Weights of a small GPT-style language model, trained from scratch on English Wikipedia.
Size: 12 layers, width 320, MLP 1600 tanh GELU.
Architecture: LayerNorm before each block, learned positions, no biases in attention or MLP.
MLP neurons of a small language model. Each row is named by its layer, matrix (down: output weights) and neuron, and shows model dimensions 192-319. Each number is 200 + 20 x the weight over its row's rms, rounded and kept within 0 to 999.
A block is one neuron, or neurons of one layer that tend to fire together. Before each block is what it responds to, as a language model described it from the Wikipedia text at the highest values.

Responds to: Word pieces with d-endings. Mid-word pieces ending in d (often vowel+d) right after a capital or first syllable, as in Od(yssey), S-ad-ism, N-ad-ia, Z-od-iac.
L7.down500,189,207,234,184,215,231,192,192,179,212,205,181,220,217,222,218,163,224,229,211,187,194,181,221,208,208,193,173,201,199,216,169,172,187,184,208,185,198,215,222,184,171,188,177,180,191,194,233,200,239,189,202,216,212,225,209,201,146,191,223,182,200,172,179,206,221,217,216,181,207,223,210,178,215,176,188,187,220,193,162,190,194,236,213,174,194,233,171,200,246,212,211,187,215,182,209,214,173,190,190,184,230,225,195,201,189,235,202,219,247,188,228,198,211,183,226,182,205,231,184,183,219,207,181,191,188,201,214
L7.down1019,176,194,160,195,174,186,238,209,202,215,191,202,194,210,203,184,194,208,165,207,180,193,213,191,208,212,167,194,204,182,173,206,203,228,204,185,221,212,228,206,224,257,189,169,215,201,195,171,198,215,207,197,185,176,239,209,216,204,171,214,215,181,228,225,178,209,158,196,187,208,176,237,189,244,203,178,224,229,185,212,192,221,153,240,233,201,174,206,200,199,216,161,204,220,215,228,170,175,197,216,188,182,165,212,200,197,213,220,212,202,184,187,210,168,157,187,160,163,202,190,211,189,198,193,204,197,205,208
L7.down1314,194,210,170,211,186,216,193,207,197,203,183,175,210,200,198,186,212,169,199,198,181,180,240,185,200,158,207,202,197,206,222,182,210,234,229,218,199,216,202,236,181,207,196,222,233,205,201,180,230,214,183,183,222,181,188,200,187,208,209,192,190,227,193,202,178,213,209,216,207,216,212,212,189,227,186,216,167,191,184,177,192,225,192,221,156,182,196,206,162,203,223,193,171,200,205,215,206,228,178,220,214,171,208,178,172,218,228,222,180,209,196,203,168,177,196,194,182,200,218,169,217,191,203,199,225,199,172,179
L7.down1407,207,167,203,180,241,197,178,204,207,166,197,183,201,214,229,217,203,211,177,188,216,191,181,196,192,201,202,215,207,242,180,196,218,210,176,211,189,218,183,218,195,196,237,193,188,204,183,191,208,214,212,231,204,150,204,198,202,235,198,203,197,210,187,188,231,184,193,190,201,199,205,217,212,219,203,203,181,193,212,208,170,192,180,227,206,211,194,197,184,239,221,219,189,187,220,226,220,209,204,216,186,233,209,206,153,186,197,197,241,187,194,214,197,164,174,207,201,210,191,165,223,185,168,151,206,199,197,233

Responds to: Mid-word "ad" fragments. Short word-internal pieces, most often "ad" or "d", right after an opening like Tr, L, qu: Tr-ad-itional, L-ad-ies, juris-d-iction.
L3.down13,223,188,202,199,220,218,188,181,197,192,181,219,218,228,218,187,199,215,245,203,239,190,231,193,190,242,177,222,195,225,205,208,220,180,174,209,246,208,226,212,230,193,193,202,154,181,190,209,203,213,203,202,166,198,217,189,182,219,211,229,197,186,168,204,207,188,189,202,238,216,184,204,163,156,232,227,169,177,185,225,163,187,159,177,209,230,153,174,171,188,194,239,205,197,194,188,206,209,180,206,191,212,203,219,188,217,171,211,193,219,202,213,204,201,188,175,217,185,169,219,207,215,163,176,194,245,174,209
L3.down87,195,176,189,195,209,178,212,196,172,147,181,208,244,191,198,153,185,229,216,209,218,230,178,180,195,204,219,214,180,202,183,213,175,177,184,198,223,215,222,193,219,190,210,202,182,234,219,193,181,165,220,194,183,186,211,184,206,178,211,193,211,185,205,228,188,187,211,219,210,168,221,194,158,212,194,180,176,226,208,188,175,235,204,229,223,189,225,188,163,207,216,217,218,172,206,214,194,197,189,215,207,197,222,199,213,183,177,239,178,209,228,179,217,166,215,241,196,171,199,227,190,186,229,195,144,212,206,212
L3.down599,237,186,163,217,206,170,195,217,171,193,188,222,214,185,178,179,188,232,180,202,201,240,205,149,156,231,166,217,177,197,221,202,176,183,181,165,192,215,199,205,186,231,202,181,169,218,197,148,222,211,216,205,223,189,194,176,209,216,189,221,211,194,213,208,192,184,183,204,220,191,217,177,199,202,201,189,163,192,187,208,172,213,195,221,218,234,201,200,171,248,184,228,184,201,208,195,202,223,208,203,215,183,217,190,203,189,201,189,214,218,209,174,214,198,189,214,177,180,235,237,184,184,198,183,203,162,188,220
L3.down668,189,200,196,226,210,212,182,229,215,194,204,202,160,189,204,205,173,208,189,192,212,217,229,163,173,192,172,184,191,214,213,187,197,184,175,168,212,178,212,176,210,255,256,167,214,217,222,190,185,201,218,211,209,186,182,219,230,202,233,225,213,231,175,192,168,185,163,172,218,238,182,228,210,220,200,192,214,219,165,200,235,229,172,215,168,210,182,187,211,198,194,193,212,217,200,194,217,197,207,217,217,213,201,178,218,196,159,232,162,187,176,200,190,188,208,196,190,177,192,188,206,189,213,203,188,201,186,192
L3.down1009,208,182,178,218,190,191,227,180,199,202,217,211,225,214,215,183,214,204,190,166,166,195,155,227,218,166,193,211,207,207,200,197,239,214,163,198,183,173,195,177,188,195,183,176,201,233,207,192,211,202,193,176,217,184,210,210,189,214,157,211,215,202,211,209,212,190,211,201,169,190,191,201,218,233,181,190,212,210,210,165,163,258,222,186,193,202,208,213,187,179,219,189,192,217,179,179,199,182,203,161,185,230,183,233,218,214,222,224,188,227,230,236,186,181,204,156,214,216,250,172,206,199,234,170,220,198,234,205
L3.down1128,181,197,175,184,196,197,188,183,179,177,204,185,188,202,212,187,221,159,183,163,155,228,223,219,207,156,241,207,227,209,208,197,201,178,163,193,182,229,187,182,209,214,243,221,179,218,186,225,232,192,212,171,223,211,199,163,215,196,221,195,178,199,198,195,171,232,216,193,237,214,207,200,197,212,167,203,175,191,172,200,184,189,213,183,168,185,204,212,176,205,184,218,225,225,226,190,211,210,192,200,209,212,224,205,209,193,185,216,193,227,208,190,221,212,155,237,181,210,189,167,218,190,179,185,202,189,193,172
L3.down1146,219,238,214,200,185,154,209,203,218,189,162,191,185,192,214,198,194,206,202,191,158,204,185,228,190,190,207,200,210,208,184,214,196,220,216,169,176,212,194,180,168,195,207,218,199,206,162,199,189,180,195,214,198,198,211,236,189,198,188,217,196,200,199,202,160,202,143,189,169,206,205,201,217,169,170,231,165,202,199,190,217,184,210,214,218,172,239,220,206,197,198,173,222,197,222,173,202,185,200,199,227,176,193,194,191,232,208,216,186,181,219,220,226,183,214,213,218,205,191,220,225,195,186,184,198,206,177,215
L3.down1163,220,173,241,183,202,209,176,214,226,187,218,177,174,217,214,216,188,167,170,235,214,183,171,218,210,175,204,189,210,213,178,235,211,222,243,189,226,198,187,188,208,194,215,198,211,170,189,191,173,247,207,226,216,243,167,219,191,185,223,214,197,192,182,198,221,218,207,208,201,198,198,207,213,195,206,178,185,203,160,188,163,212,228,187,210,175,195,212,191,231,205,191,183,222,168,202,194,194,147,162,218,229,211,203,197,158,214,205,210,216,190,201,186,226,181,181,187,197,203,227,179,215,194,233,217,189,208,225
L3.down1204,190,202,175,206,221,193,230,200,185,225,176,207,197,189,192,180,186,255,203,216,173,207,175,192,213,174,193,194,163,186,182,213,199,192,218,198,176,194,205,194,235,194,213,185,233,230,212,175,161,210,197,237,222,184,187,206,182,182,201,251,151,185,202,224,222,209,186,203,208,222,209,203,219,188,201,209,200,216,169,227,181,204,190,233,207,156,228,194,211,187,172,175,178,188,201,159,208,191,203,194,191,202,196,185,175,234,188,220,201,175,180,187,200,230,201,184,204,198,205,186,234,198,221,213,186,216,189,233
L3.down1207,227,177,184,227,213,190,206,221,162,185,193,205,201,192,151,180,199,169,210,175,178,217,225,198,224,194,173,210,202,203,224,193,223,184,199,178,195,202,217,206,166,222,174,196,205,208,198,169,208,214,192,160,183,175,203,194,233,212,205,212,203,203,175,220,241,193,214,190,210,191,237,221,214,216,183,239,165,154,188,209,195,203,197,164,204,171,194,202,230,163,200,213,255,170,224,233,208,199,196,221,199,225,192,251,189,163,183,218,179,215,214,202,211,204,206,226,230,218,215,217,210,190,160,185,149,202,209,190
L3.down1305,206,182,214,182,189,192,180,201,211,198,175,229,226,190,212,202,207,211,206,167,165,216,189,179,246,206,189,191,203,165,213,193,170,223,190,197,213,216,220,202,181,201,196,235,220,228,150,200,200,233,197,194,193,158,203,201,210,186,223,200,193,187,208,167,158,191,172,214,186,182,206,228,204,184,239,229,196,184,205,206,185,177,193,194,210,234,207,211,169,216,184,167,192,221,221,205,197,183,199,198,201,214,176,206,212,215,207,208,189,189,210,201,219,193,197,211,219,158,245,204,187,226,176,184,189,149,169,215
L3.down1312,198,196,189,161,185,186,205,201,216,226,227,214,202,167,219,206,206,225,200,180,171,207,211,189,188,206,223,209,206,204,217,195,196,185,186,154,188,174,197,191,208,227,212,204,172,199,179,195,205,174,199,207,198,192,162,179,232,182,202,197,207,184,208,191,193,187,181,193,220,219,157,221,184,197,225,207,184,204,239,212,176,220,209,208,163,201,247,205,225,185,218,211,200,193,209,217,197,204,216,206,174,204,193,230,207,228,198,196,227,226,190,149,186,245,165,202,140,189,224,213,137,211,219,172,246,238,210,199
L3.down1387,187,211,186,216,220,206,223,236,206,203,202,184,174,242,218,213,190,231,216,201,199,223,214,210,168,226,192,215,227,180,232,211,220,200,225,190,181,196,159,165,199,215,209,238,201,196,155,225,240,192,198,185,201,165,228,177,187,211,223,204,211,176,183,226,164,171,201,212,205,206,196,203,209,191,186,221,171,173,196,183,192,187,191,180,164,202,192,230,180,195,223,182,205,174,215,206,191,236,199,191,235,196,211,218,161,186,214,168,254,189,199,193,203,201,197,189,204,207,174,231,181,197,193,202,173,226,193,173
L3.down1397,159,232,196,217,208,219,198,162,213,190,194,160,188,176,177,154,213,185,210,187,212,187,196,193,213,194,205,215,209,200,206,206,211,161,201,207,197,186,203,222,196,213,208,208,214,241,241,174,207,225,218,204,209,235,182,216,221,193,200,206,228,228,201,238,177,193,184,193,172,216,193,199,185,187,190,164,241,202,189,214,198,178,204,184,204,209,190,193,182,179,213,195,214,222,216,187,203,200,193,228,207,178,193,195,219,193,198,222,203,210,200,211,236,194,210,206,176,206,218,217,193,166,223,200,210,173,225,224
L3.down1573,190,184,195,195,219,197,195,226,190,187,165,205,235,221,178,212,199,220,199,194,163,197,200,176,177,207,200,205,195,203,194,205,221,172,214,205,225,198,204,222,166,245,167,211,187,210,196,190,169,208,182,232,217,168,181,217,203,177,177,190,167,217,213,181,204,201,181,217,182,166,230,237,174,204,196,263,188,216,197,206,173,231,204,180,210,230,197,185,166,237,193,220,178,179,238,211,212,196,224,225,203,219,209,210,201,212,209,203,221,202,200,218,211,199,185,235,208,199,183,217,202,210,191,201,192,211,180,206
L3.down1596,236,174,167,186,212,177,228,168,188,189,170,192,190,198,208,182,235,201,185,194,186,224,195,194,181,211,165,172,199,176,204,195,224,220,205,184,201,177,156,200,204,224,202,244,208,179,232,208,203,210,190,206,220,238,191,180,219,189,193,188,225,219,198,220,185,201,193,225,242,178,184,207,182,211,193,184,185,219,193,221,192,204,214,178,208,198,188,229,162,180,223,235,152,231,201,206,221,172,186,203,218,186,224,164,187,202,188,212,186,175,183,156,192,215,204,214,213,209,207,228,171,216,194,212,178,214,214,209

Responds to: Compound-forming adjective stems. Adjectives such as long, young, small, high, near, old, starting compounds or superlatives: long jump, youngest, near-extinction, high-school, smallest.
L5.down336,221,189,182,204,222,181,176,184,220,160,196,211,189,196,198,211,179,184,226,184,188,232,165,217,217,205,170,205,228,201,206,211,174,161,213,201,236,234,168,203,191,208,207,195,201,184,221,199,219,159,210,217,229,177,191,190,198,203,213,172,198,216,177,221,182,174,217,228,215,214,221,216,195,215,215,221,173,187,180,208,183,176,169,169,208,216,208,214,179,192,215,238,196,178,227,180,240,227,186,182,204,231,209,186,222,200,168,190,207,220,193,233,168,202,186,235,198,191,231,205,219,222,193,199,171,232,213,220

Responds to: Continuation after person names. Tokens right after a person's name or a noun for people: relative pronouns (who, whom, which), reporting verbs (said, mentioned), or later pieces of the name (Spygurnell, Churchill).
L5.down1060,192,170,186,171,213,227,169,202,217,199,220,180,189,237,181,202,183,182,218,235,178,161,197,203,207,203,207,192,199,185,234,206,215,178,172,217,188,185,182,227,213,188,216,202,203,209,199,179,197,213,184,190,252,211,219,194,206,188,175,181,205,223,226,182,223,217,188,218,172,221,201,238,178,195,197,173,175,212,178,196,213,225,217,212,184,203,187,178,215,196,231,220,233,201,197,204,211,183,162,203,209,195,178,231,193,205,159,203,229,207,208,204,235,170,247,201,211,186,188,190,224,204,209,209,219,208,210,223

Responds to: Publication and speech verbs. Verbs of writing, saying or publishing that introduce or report a text or quote, such as wrote, said, published, found, announced, reported; occasionally list labels or title words.
L7.down93,147,197,217,226,151,248,211,178,190,184,164,194,203,193,207,223,189,184,215,174,205,202,198,194,194,210,182,204,207,209,201,199,185,177,182,207,167,205,169,189,186,187,226,216,188,156,192,205,202,188,198,191,206,204,199,163,178,205,198,232,191,190,206,196,184,219,191,221,217,217,232,218,193,204,223,204,178,232,214,212,217,198,204,207,220,186,233,199,222,182,233,181,199,214,196,222,172,214,222,187,185,211,207,184,200,189,194,235,213,221,200,219,191,193,219,183,171,209,201,192,172,181,219,221,187,193,199,166
L7.down1017,216,212,205,190,203,179,219,183,207,257,193,218,198,212,219,213,204,200,186,185,223,205,207,170,202,206,164,210,186,213,187,199,242,192,206,183,236,178,166,180,200,206,224,176,181,207,184,198,216,210,205,205,219,200,169,186,201,215,165,188,233,227,187,227,202,181,215,197,187,200,202,196,222,180,200,208,190,217,204,166,237,185,187,207,180,190,204,242,213,173,201,228,210,206,198,221,219,200,202,175,190,188,230,216,178,203,186,201,236,204,177,158,207,215,214,190,163,205,187,205,200,182,194,191,251,195,195,173
L7.down1153,233,197,197,187,192,205,214,169,202,195,218,199,196,184,224,228,194,228,195,191,178,192,200,187,235,212,198,211,217,251,184,196,201,200,186,197,191,173,161,233,212,170,226,181,192,189,203,225,193,187,244,213,190,181,204,211,174,216,159,185,173,185,183,196,240,174,186,193,205,196,196,187,229,180,206,180,214,202,205,169,248,195,251,203,193,191,191,197,230,170,199,215,193,185,195,198,189,224,191,184,214,167,195,253,160,238,187,201,179,196,198,217,182,238,217,227,213,219,216,186,247,230,179,187,196,175,199,183
L7.down1517,183,218,207,176,198,193,194,176,182,213,206,181,184,218,207,198,208,197,193,179,208,169,231,223,190,242,206,197,188,189,186,200,223,208,185,191,218,198,186,178,228,178,217,203,199,189,202,241,186,217,211,202,205,200,235,189,192,200,169,203,242,170,233,204,209,201,193,199,190,197,197,133,197,179,177,212,180,213,215,151,209,206,184,253,190,195,226,204,178,207,204,212,231,187,228,191,218,192,200,213,182,228,215,212,206,208,172,189,183,203,200,207,177,218,249,189,160,223,204,160,206,180,198,205,182,192,199,187

Responds to: Subject before description. Fires on nouns, pronouns or "that" naming the thing about to be described, quoted or defined: "the song", "the name", "stated that it".
L3.down60,246,191,199,217,193,171,197,185,241,201,201,223,232,200,214,247,166,207,209,166,193,179,198,204,183,162,218,201,216,207,193,177,185,241,201,184,215,209,193,229,237,177,189,191,206,186,208,188,214,209,198,205,184,218,221,187,210,195,214,236,191,201,233,201,197,229,197,206,193,201,239,207,212,197,178,238,162,164,166,181,192,212,219,180,213,190,170,212,200,207,192,189,174,194,236,217,170,172,223,213,169,230,188,178,196,205,194,218,189,211,182,208,219,186,166,201,198,179,178,190,216,200,189,214,233,212,203,222
L3.down69,192,186,184,189,174,213,204,158,210,199,181,189,179,184,196,224,209,179,226,263,212,190,219,231,197,177,211,208,223,167,186,197,178,210,231,217,235,173,213,189,202,212,191,205,205,219,217,198,159,179,198,218,183,164,225,180,216,228,170,171,222,173,218,183,190,194,192,186,203,222,207,227,217,193,211,194,176,182,156,192,186,216,213,186,208,230,207,197,213,211,227,203,161,197,170,201,195,189,181,179,181,217,239,188,189,180,173,212,171,254,183,208,257,211,193,225,198,176,196,183,150,167,178,210,165,197,204,224
L3.down103,182,185,184,219,187,210,208,199,178,215,188,204,191,171,154,192,171,202,201,182,232,167,208,196,169,197,195,202,224,186,215,203,174,209,189,221,229,208,223,211,191,179,205,228,228,202,185,207,212,201,170,191,224,222,187,163,199,194,168,195,186,211,195,219,184,203,221,225,156,202,197,215,182,198,236,205,204,178,222,205,179,202,241,183,243,234,165,216,211,219,189,179,211,198,207,207,183,209,209,188,187,174,205,206,192,208,184,198,196,198,158,190,240,218,213,228,194,182,163,186,174,226,240,172,192,227,210,162
L3.down184,176,184,185,187,184,205,260,251,169,222,178,199,200,203,193,186,199,203,204,215,196,192,175,208,218,192,194,197,188,173,187,206,179,220,219,179,211,237,188,227,175,194,217,215,219,182,199,207,211,206,201,180,177,232,195,181,252,196,196,164,184,192,196,207,207,186,221,199,222,201,189,204,208,191,217,228,167,224,206,201,188,192,176,225,206,202,185,200,175,231,191,189,189,181,215,191,179,191,202,198,195,214,220,237,193,166,186,203,216,212,227,203,183,208,192,190,205,172,215,186,199,232,165,214,204,207,186,158
L3.down281,179,197,195,197,194,155,185,171,213,184,211,258,193,200,198,175,188,192,205,214,211,226,212,240,169,227,203,208,183,169,186,188,173,208,199,201,205,187,200,232,214,206,180,183,174,147,197,213,189,192,237,171,160,231,215,217,223,194,188,217,184,166,192,215,174,188,186,184,191,180,193,199,178,202,225,208,214,207,180,188,208,204,194,248,213,196,193,204,211,212,199,215,200,227,191,196,206,160,212,212,202,200,220,210,175,193,187,192,188,191,211,155,212,205,203,155,222,226,182,225,176,171,218,184,201,191,217,218
L3.down321,203,207,209,191,192,221,200,188,199,137,212,198,226,201,217,162,162,213,237,221,228,163,234,204,211,183,206,204,210,194,169,217,180,211,185,207,214,203,205,173,175,213,204,186,183,192,210,189,200,185,183,222,210,192,198,185,227,189,197,221,180,197,200,193,232,222,179,187,212,232,205,208,198,202,211,191,190,214,181,184,206,218,193,223,188,231,182,179,213,265,179,188,155,199,176,193,180,198,201,212,219,217,206,194,219,193,200,185,197,192,225,234,194,214,210,171,194,198,251,202,187,143,177,190,201,209,188,175
L3.down386,201,220,217,178,194,216,211,195,185,196,191,192,189,191,202,241,226,202,206,202,183,217,212,167,190,200,196,212,180,213,210,157,231,198,195,171,210,187,187,167,178,181,211,229,213,163,214,192,205,176,196,211,210,218,164,219,220,199,252,178,210,203,212,197,189,196,186,201,192,220,198,170,224,192,171,221,210,154,216,200,210,200,180,214,216,205,208,198,180,172,199,152,211,166,170,221,212,223,212,212,230,204,204,215,190,206,223,181,208,213,177,200,206,205,194,188,214,222,214,188,164,184,223,189,216,186,192,163
L3.down400,140,180,214,186,205,237,173,172,202,203,209,188,223,216,198,198,228,223,195,211,206,216,214,205,218,174,191,201,183,185,192,210,194,182,224,237,198,211,199,171,202,215,217,198,230,185,206,195,204,220,192,207,228,214,171,208,189,187,194,181,224,198,211,223,200,191,217,205,202,224,173,223,217,184,222,155,221,196,197,212,171,182,190,185,219,201,203,219,187,198,239,197,217,220,209,195,243,217,170,205,220,207,212,201,205,208,186,233,217,223,193,204,187,207,195,185,192,208,217,147,151,192,177,197,207,220,229,171
L3.down692,186,203,226,152,137,230,219,193,209,179,204,228,185,216,229,200,160,195,182,200,220,189,190,194,180,174,203,195,193,205,210,196,218,213,223,172,180,189,182,162,203,164,201,196,188,201,218,231,210,175,232,229,179,219,186,171,225,177,215,211,207,240,209,197,198,271,207,192,185,190,193,230,187,156,167,208,168,208,177,199,189,198,188,163,179,209,230,194,195,212,175,166,178,178,211,187,208,181,193,195,231,207,160,242,196,183,205,213,173,227,189,226,235,169,181,172,186,209,176,162,178,165,162,182,221,204,195,210
L3.down864,169,193,193,179,191,192,240,209,196,191,191,174,211,220,196,195,226,191,187,181,187,217,196,232,213,210,225,198,205,193,211,208,186,171,233,189,186,201,170,192,200,193,194,226,194,219,194,185,212,197,217,195,205,204,198,178,209,180,202,201,184,227,193,185,199,223,210,235,196,231,200,245,225,138,189,206,181,193,205,185,231,184,189,135,216,186,183,234,233,198,184,193,202,170,186,218,214,202,208,176,241,202,182,225,211,219,244,188,195,186,181,180,197,249,187,203,163,177,183,206,198,188,212,193,203,214,174,176
L3.down946,189,192,229,185,189,226,184,180,188,209,199,221,185,199,169,176,235,241,196,192,211,202,208,171,222,170,211,215,249,219,210,186,215,192,183,205,185,217,205,216,187,216,231,188,185,187,200,202,199,201,194,157,216,200,199,207,193,223,209,191,224,176,216,194,188,184,214,187,183,169,186,226,225,183,194,202,229,179,210,197,191,206,178,201,220,181,175,182,225,208,212,223,181,197,172,202,177,210,216,192,206,193,177,185,167,187,212,226,221,186,163,201,228,185,218,189,216,189,254,145,173,189,175,193,218,222,177,219
L3.down973,204,143,224,171,225,215,212,177,166,186,189,224,174,212,202,187,230,223,202,192,192,184,195,196,209,202,228,185,226,226,209,192,210,198,162,209,163,191,171,222,168,210,230,213,190,186,186,205,197,205,192,209,203,212,217,175,210,188,232,204,199,216,182,182,197,187,197,177,193,234,203,190,180,200,208,214,183,151,200,203,189,217,213,198,188,177,194,174,234,213,193,186,178,222,223,222,171,201,239,219,208,222,213,212,168,202,194,247,189,207,159,166,204,228,216,214,176,231,196,154,191,153,177,227,200,165,180,211
L3.down1092,227,192,231,184,188,205,223,232,210,226,164,199,217,183,232,202,169,218,196,194,183,174,187,213,182,189,219,218,171,210,196,198,194,197,209,166,200,187,190,178,177,182,210,180,201,149,218,192,223,169,222,187,204,189,160,166,199,247,208,222,206,224,177,208,208,164,199,179,206,212,223,200,251,193,215,222,171,168,187,236,197,195,243,209,194,183,221,205,196,202,191,155,226,160,192,209,196,201,204,158,212,199,219,218,166,201,197,176,186,178,191,208,205,217,190,233,207,196,197,198,187,203,200,224,219,164,200,200
L3.down1223,225,184,224,175,214,186,165,176,194,180,172,213,197,167,228,200,227,217,186,243,173,221,209,183,155,203,165,218,201,223,177,175,190,209,187,219,211,196,187,212,187,209,206,211,188,164,217,203,179,195,196,219,214,204,201,199,163,194,226,175,217,174,227,163,187,210,193,210,184,193,221,205,214,209,213,202,198,191,208,211,202,200,197,212,201,227,187,207,200,195,170,187,204,208,177,186,208,171,203,228,213,182,225,186,216,194,236,216,216,204,220,221,207,194,219,159,192,190,211,209,193,191,199,222,195,190,207,166
L3.down1365,220,213,231,199,206,195,193,193,203,209,243,219,207,171,199,215,208,184,181,224,192,232,228,173,177,184,218,200,203,215,157,228,201,246,206,199,214,230,182,193,170,153,191,173,209,179,202,191,212,211,198,180,201,205,193,177,185,186,184,180,198,215,245,231,186,249,237,224,193,208,206,180,200,238,187,197,203,186,206,207,168,208,156,206,217,192,213,182,169,208,155,182,164,217,185,195,218,212,192,182,205,194,193,175,208,197,189,165,177,191,187,195,211,232,225,195,160,236,207,216,170,218,218,185,216,186,198,196
L3.down1422,204,206,229,168,230,227,171,181,208,202,206,193,164,196,175,197,180,221,212,213,236,188,209,226,209,201,184,234,195,200,188,234,197,201,206,198,204,192,183,203,176,206,185,218,164,193,237,202,211,194,193,207,196,214,194,184,214,176,224,209,233,207,214,233,236,199,190,199,205,206,199,193,231,194,211,199,214,199,212,228,207,212,180,163,174,191,197,238,244,211,166,223,223,186,177,195,197,201,195,217,199,226,200,199,214,206,229,185,205,217,173,204,200,203,234,210,201,177,161,192,181,211,199,174,234,224,189,174